Weights of a small transformer language model.
Architecture: RMSNorm before each block, rotary positions, tied embeddings.
Training: a variant of Adam for these matrices, 12038 steps.
MLP neurons of a small language model. Each row is named by its layer, matrix (gate and up: input weights; down: output weights) and neuron, and shows model dimensions 96-191. Each number is 128 + 24 x the weight over its row's rms, rounded and kept within 0 to 255. Numbers have three digits each. A neuron's up and down rows have the sign that makes its largest values positive.
After each neuron's rows, "fires before" lists the tokens most often just after its 100 highest values on Wikipedia text that the model never trained on.

L3.gate258:152135111135109105125151102120120119164140132121128142095122124114129107141164172085144108135113136056106158125096111114137133161121113104115156142110129130097101084124118131138107120141169075166118120134098139119151126152134115104078125155153110164139128099112135111155094130175134128101
L3.up258:195130109117162117163128127112119152108124120134134156103138102124109131144131146126164101163130130128062145137088156098104141167160138147106123113116104134117118069114147062104118153093140133155097084147113147124138124128154092097130164150100118143128157147107152114142115154136110107124
L3.down258:153124123112149120101114133137099115129170146164158141134134126116124147167124121151104153127118132146116113146152123109118098121152129133103086097106141119174110140118102111106136148126114125150119127154109132115188120132156073111148141085155149090149194143135177069150117149110100098141
fires before: " |", ".", "5", ",", "1", " "

L17.gate57:115126109099135102095090142148145117159121127071122098112106110184119134175092120108075136115127097080092124131099089131112137137119149129118092129176160103140137112120095111147103125146137141122101124138162123096172126108119113122131086134113138136104086148148112175131176133136140105154
L17.up57:137102110145147076084114114159174155115182124139133145128132133112151194116115123163133154100097177116117105149099157119131131128151140154133130143110092133116138113114150145115078097104142133119156098114122133138129102137144112102114105107163147151074154124127139115091103127112162139085
L17.down57:101160128128133152072132087144153110110128150126123116108157187146125172160135106085102141128155134091164089135119136127111136146099164098097112105164128138175074111149110139157151136102100104089106137122137147164130124087158125154165116086134132105147086143140137125142133125122138140143
fires before: "\n", "t", "e", " 5", "s", "ra"

L3.gate298:145121137118198133124122093148139119154146140141067147118162094144133160168173096152157132144150119134122117118103120131145142175130119138122122131103117098125123113153130130096117099114131093156118122160088117131160103115172116098137144130151135122155151138157098118130116136153106139146
L3.up298:123130110158107089129120110106121129133152118074136130097136118175136140138146130105129123110125090135134178115086082107146183157105147108130133143076135133092136097106197141130114147130152128172111153148136131141139156129116083091102138142157100136138121111131150102158094144101121101131
L3.down298:165091124123181161119121127147117120146134148173150135162145128149119117152151132142130167134130137145130124125134140106141095132143148127115094124096126148145103117136128140103150146143117130153103114167115133070157102099150063114164146103162114116160177132158141078122123147117099111101
fires before: " |", ".", " ", "8", "1"

L17.gate61:169070128148122125108129122115146090146116086107138153114135157117121129099144129104135157098143139106150143126094088125116142095102144096144124148140134114114134124087172129124138120149163133150155106176101119110143141142133091139130075104126125113140124165164130152111153135161127144103
L17.up61:166119111118122117154149148148103097095138125119157112098159136131167113107117144080124090165140149132171102103176129134142124138170073109118088182129146093130181127090122133112129158112166160123110133109143110150093147107143125121153158133145123134129070138146101128124121148148151124110
L17.down61:150136144119123106142130124114116075122141141132140119108152146054148145134132138127163127147142110150171107118126097113120127145108132081103121137174116128100120092110123078125138094163118110097129113103136140102146135141139160125127162147104145161130137115166124099140056143109117108156
fires before: " |", "%", "ot", "|", "G", "es"

L3.gate141:122102120129106128144150108154136099114122129092088146110126111073135132127112108074143135126104137078158115118121109174098165139115148117129138103095118121107108138131099158145102130139149097110114055139083165152101109127119141110129120137109154131107147116120119123170154121106095129170
L3.up141:142055143135156146119178159095111126115131103149135112127109062166174183095125152123136102134106142085139138129094137165132137133102114110138146111133091123069116113139132142138132135104116150122092129123137149132132139165092073140157134115140099132178141117143143138123127118121158106139
L3.down141:134089143161131149148115129126165126140099123119148102159154148140123163121128150129114103151118199106089113112113147141157119123121149119143097159123120171085129150100142096130127137120096117125128142146134189149172161160127085143124117149213092146128113130136150098119092135118155109112
fires before: "fe", "duc", "b", "te", "mo"

L4.gate161:149142087153125098058120116056107119107144108136151119159153147143147145096134195108118129125126176122137131125107114144122151164110131105123158131074184128089141135131114144149159133166099127164103120133109158122117133106138166101125134149164136146140104132097129155127155120117140093101
L4.up161:167166074177135105104158145079114155113130120146141120177171119119169125119145127146121105151145147128153121109138118144103154129175116112146125088125129153128096128098127152150118129148145106162114130148106141158128148120137124159117111124118163122136146086123104112119116099094167111146
L4.down161:146145108158099097123107177100118177118134129167135106153121141112161141109127113084093080163146171087163155091098126131110142120153105170114145119128179138089103146128163124161121134082113080107132140158136144113156120163113177127143096118157121094128148136113116134160163149117092127122
fires before: "s", " "

L14.gate245:100097158147119137127143103134073128130107135113110176100115117139116140157146118166141152150127121108161099117075081169119130113085085144107149108136157111084147140106071145128113110150133156143094143167127092130147179141072148156178148100147166136143128101110057169100090116124105116145
L14.up245:144121143154102115107109110130119068098153173098153111122112150140138117123178147131113112129136143102175092126114090128147165098124153168128092113093154147129120115118152157174108166085148126140145101136109126078132123123111109133136134079131085157145094151153149108104103142121142148070
L14.down245:152137148127109093161124088110076137145102093103127138134132109124139119118093106136108173170164122151132098126086125159151119130116126124118123130121152129130102125128139116134144146097132165149125117123136063119104163172074162187137151117167150091122151141121080144120144127140130080127
fires before: "or", "ep", "al", "ted", "el", "es"

L12.gate175:156134113130120119088115124097081149156158180104117134134164147074138109120133150104131135096159147092147166134090111132100122130154139126113172084137155121124119162146119101130107129117144075155124107147124134123137099168156133133101091185114108116152136116067145155157130109113125112084
L12.up175:172166104113110150137130145097091115099119143098143119105163144103159140149095146146150104124113145111137131142140163132105119140094143126171123123117121128096112159185154101104102093117120095142153172147125151144141138139151139158120164172167129142138101139080159164112076120104076111141
L12.down175:162102105138142128190115117158158179095096103127092144141139138115123106151105150136130126111154137116121133084094165144152127146158146111120130097107162118109134121151164150121128156111126131132106143127141138131145109145096106149176147099113154164100138151147179136115151093132127120142
fires before: "s"

L18.gate179:130147118111103097133161141132167113111140128133123099144149103195107119118061126160159129151128146097141125142117151122125139116091111152144145126129136125081118131164109124151108135135136129144139156111145103131116144129135134144117133120138153161119115113111103092115100130086116143126
L18.up179:095162111144122151148138108144085131140130131131140110135114136133124094111178108162126112093120128065160175131140135124105135149146137110145130121129127095129117156145120135166124126122147106109117121114141120112133130137164110135109098176115117138126119067117103119122144130087116114115
L18.down179:114091140138122111137119126152125130147117134136135146158159124122134111154118135130103145134174095128131088097106156175098133106117087126098162116088109098107128129075131117129122167115153143154150167091090151109118111107109154126089103125164167123134166105130122172128145117117136129136
fires before: "mp", "le", "ach", "ch", "en", "e"

L12.gate251:116150138113122094155074130184154160131110127080162145124122121107113112156100145112138150168150111108122106144151117084149167082138124140152093132141175171174106148069114155127164122133153129140127132162149116136098165136113150123129117134099151136121115163156117096165103117093159133105
L12.up251:141136136120097105117108120132104125122143132136160136120087103123086123100100132117186123141181168100086152120110124096134112116130129096079126117124099099116099117136171173175148098125138084162132139170135114134185128131158142130143080120111135161096137155135122140144170126118129128129
L12.down251:129142154177120129126108124119167105106112110152141152092101163133126210110113143161121137140122141126146100146122130090151139136098148154191136102167143127128117153077107122179111118142147118123107145110116150112094110159181140153134126111123098162130119114144113094145157144137164139181
fires before: "\n", "s"

L5.gate223:153142126138126123106169128158114147110153145103139141089114070161112105147156137137076119148112147104114105115099124149096120119125162117143134127142097098091133104172107113150128144131150137100129125163106160141135136131145139086173115122131102137074130133112092138110096133150132119127
L5.up223:109122158148106137142143143186121163116137090104114145141115145125144087111136115148114205115101092127101165147126133124125132119119121104143161130135144174106103130126123116162103131118170104130124100115091160151107144119124155148104146117129060076144144136135134103109094128126135145098
L5.down223:165133141165139128140159117143120131102084113137123140160149109140158110126160111160119138155134132098142111130082122149090130101125140103088165091129144139068113114137122124133134107148174166159145122110096204150076168104151093153152119126157094135130153167146116121125117162167103084137
fires before: "us", "ep", "or", "es", "er"

L7.gate306:139140090127112080110120086130135120110108155095122119141103154138082101121123159115124145139142154134133125102128136107165145124093126122105160152120168141115111147095141161103091138143117089119081111146083138093119120109135110143113139165114137104120110126096111157175132044121146121129
L7.up306:157118099121146113119116096120146154131101144124139115140088193146141116137138117161123126136138153173121110130121107146141073159146126146120140151126137124086103167121144121131116141144148085120076128156084137103150093121152102157109157159089123095113114158092097122112169077083138135160
L7.down306:146124115161130127104149139160131187076138099145150137115115138127155137129125127135128115138160128126135153140113133121125109144127118125109130086124139102089113177144144091147175131133145091091113133176089137110127117138149124177151139176111092104100119124098129082139167124086139122120
fires before: "s", "ment", "red", "mb", "n", "e"

L3.gate74:129169143103161135085161160122144159081124120143108179146131094117093144135142168118165097089187114131137159137121134118112111134174119101095138135121095129142132117101124121110158113130101109099162129126162105133122136105101122129146108129180122139123157153131168129147128116106129136188
L3.up74:101111116104112095117132129145123112149122148153144116154087117118102104131131107102106138074114094092103143112146143131167106138146152141124124139131122118137139151155151166140129143155153128173114171118169084127144104131168126140102132112131110133155124149190147116102076093129151125143
L3.down74:088067140154138123100100117142119132079128119082139117113115124132077116156109132122121136135114134132095119133181158149142100142152137085097102155114124125131148123146168132093120108071142119153128121143148110134139116160167108136121186103119131117132130152153149108101110116176093106107
fires before: " |", " of", " "

L13.gate22:084175124102145124119136133105094073123132137105081168132127123125124144126129109138124094118121123104152155097097092161167149127193107122105114117133120121093141127139122106144122082110118129157221100134168132111107142120061151131124137118123122133152152132152135119141116117115138094141
L13.up22:140096133098144090095108114105128137119161120172104099144146105176144158118115087141117109115129130151148114127062105137144159158147153129147115178114147112083131115164146122095111151139146132092121125130129128167107099110087120122151085121126107117134132161151147096131093115127170163136
L13.down22:141119138105131125120140159095144104135118131149145128100138088155128057145134151099125137155146192129119125094128142136132156122104127125080104139129129135108104122155146150116107158084107132163130127115126118179117130096127101107138078105136154171123132124199127084110125139150094122070
fires before: "\n", " |", " "

L3.gate182:157113116139128149142132160131145132151114157125111149127167165171093108123114156138129161116108158164091125149110176156106161159141155129116122132129167109115125147164166143168134107129136145162108113106147127149113126155130152126055145107121092151091123145104135150126122141142096109124
L3.up182:129144144161132104128148151141140108119140121101118135117136120118106135153136126183103127119140158108117129157149132144116150119116122079132117175143150113112109150098146141175160149164071121156128138083150144131113140097104158115112104116110112132129111096066120163083123126126145136105
L3.down182:168135136148139141128141158183121104064150151141131120147131097173094128095146161120075122122136142122100127133139152155090166138145140152129118120128125143101130120164105116124133136113149166176146103126086117122122129122138129163105118134126139095148162152098108135063103112145123111157
fires before: "er", "ot", "e", "en", "an", "el"

L18.gate8:119144103099137069128133148074114135159054126115128106150128136118118136137102124120087149157111134120135128135114076098166129108118155107146161137146129189118104160091109110114148183093142126144131118123199092158126110109140143139140163108147130147125081177097128110142106124184092106120
L18.up8:126130095100117076144156109169184113117090140162133126159174143083142104089168140160095146117137153137144141114139109095102128136139138136132132130109142144117116136118121187094123074120151122110080131105111150142128136131161129102126134136126112120119126145181157111127113175126110124059
L18.down8:143119107124134099133125122154107169119177104127143139145134150149122090140166135108164103123089097147122113089104131136126131133100152125117153151129147128161171131127131103165172110071121167148125156133137116151123123103156134123103144174123148138150097096138106143101110128138143108122
fires before: " the", " a", " as", " of", " by", " in"

L2.gate45:126096079125148136153106099181120138121129183113168085141143112109103142123096102117149115123126152102135108126105110096099125083104125121142153138084136123130151107124135130164114102124132127164108098144094157172113088134135112122095108180161117080147119162093130138070127147133114121131
L2.up45:120075122115125088114109123126175104108124095127118172126139152116180140118104159070139157117123077122109069138095181155145104136133117162123127102122153092142131129137095115125125124108112140126084143133122155186105136121100130151157128139163072118116146153109154140134119171146105114183
L2.down45:168083094134108086123069133121172130100131094151131124149131149141103140109100143100112098144104137096083129121121130139148145081119149109133099105145146110079136136122122128127120121112110115131121103089115106143122133074115081134140133102184134154135138121117143101122124152086138120159
fires before: "duc", "vi", "fe", "te", "b", "mo"

L17.gate49:110134142118101109118111145136135112148113099101144161174125103134122092156130099104126119143106178122128137110145117097159150113170131132095126091128143121154094152139131077106123155117120096153133104134143096106134135103111112166076122131106133102131061140151107133128109084105170121105
L17.up49:149132121148135103163100125156120106143112128106131095173133147105127137099133162145073132104150133106122176127143128118121112106184098115090132107138114116157112132188148113096150102110135132124143126122122141160120094106133093154077110132118082116117164113134139139121074160142115089133
L17.down49:127138156102155123099091152151147126149113120141153090142170125147132137144161138128152141167182153174111124138091138141101132152127102116163125160137161129133107119130100109135126158087134094129129159153166156177119133093159123138139122144112131134114103074142149139181110165126109095154
fires before: "\n", " and", " in", ".", ",", " of"

L14.gate44:172071126085119133149142096085162109158134140152124099126096104097092113090161113142151160084183153084157098103110152131111123151112167102181138183109138135131129147149177103135117122103115119156104126137186164117153131113129103145128099123119094135126114159134105135142164085165135112083
L14.up44:123116141118149099122096149159117161123168119153135126162079130121104135175123162110121090125106135042098126148122097110151106171165103135170115162126141100162182143150167140136159134122117149163096103121113149108110132141134126139126142139124092134170132123130135098135151112150142159148
L14.down44:099157161143124132112098139142146134116092118162129136099162140129160173115134152121121093148096161184134154113175116116122147124106098149122137090128129119158141147087073121120144112172174134073120149138105132105148153111125148138165124136120185142135096084116128151091133130125102149117
fires before: " |", "==", ".", "%", "Note", "±"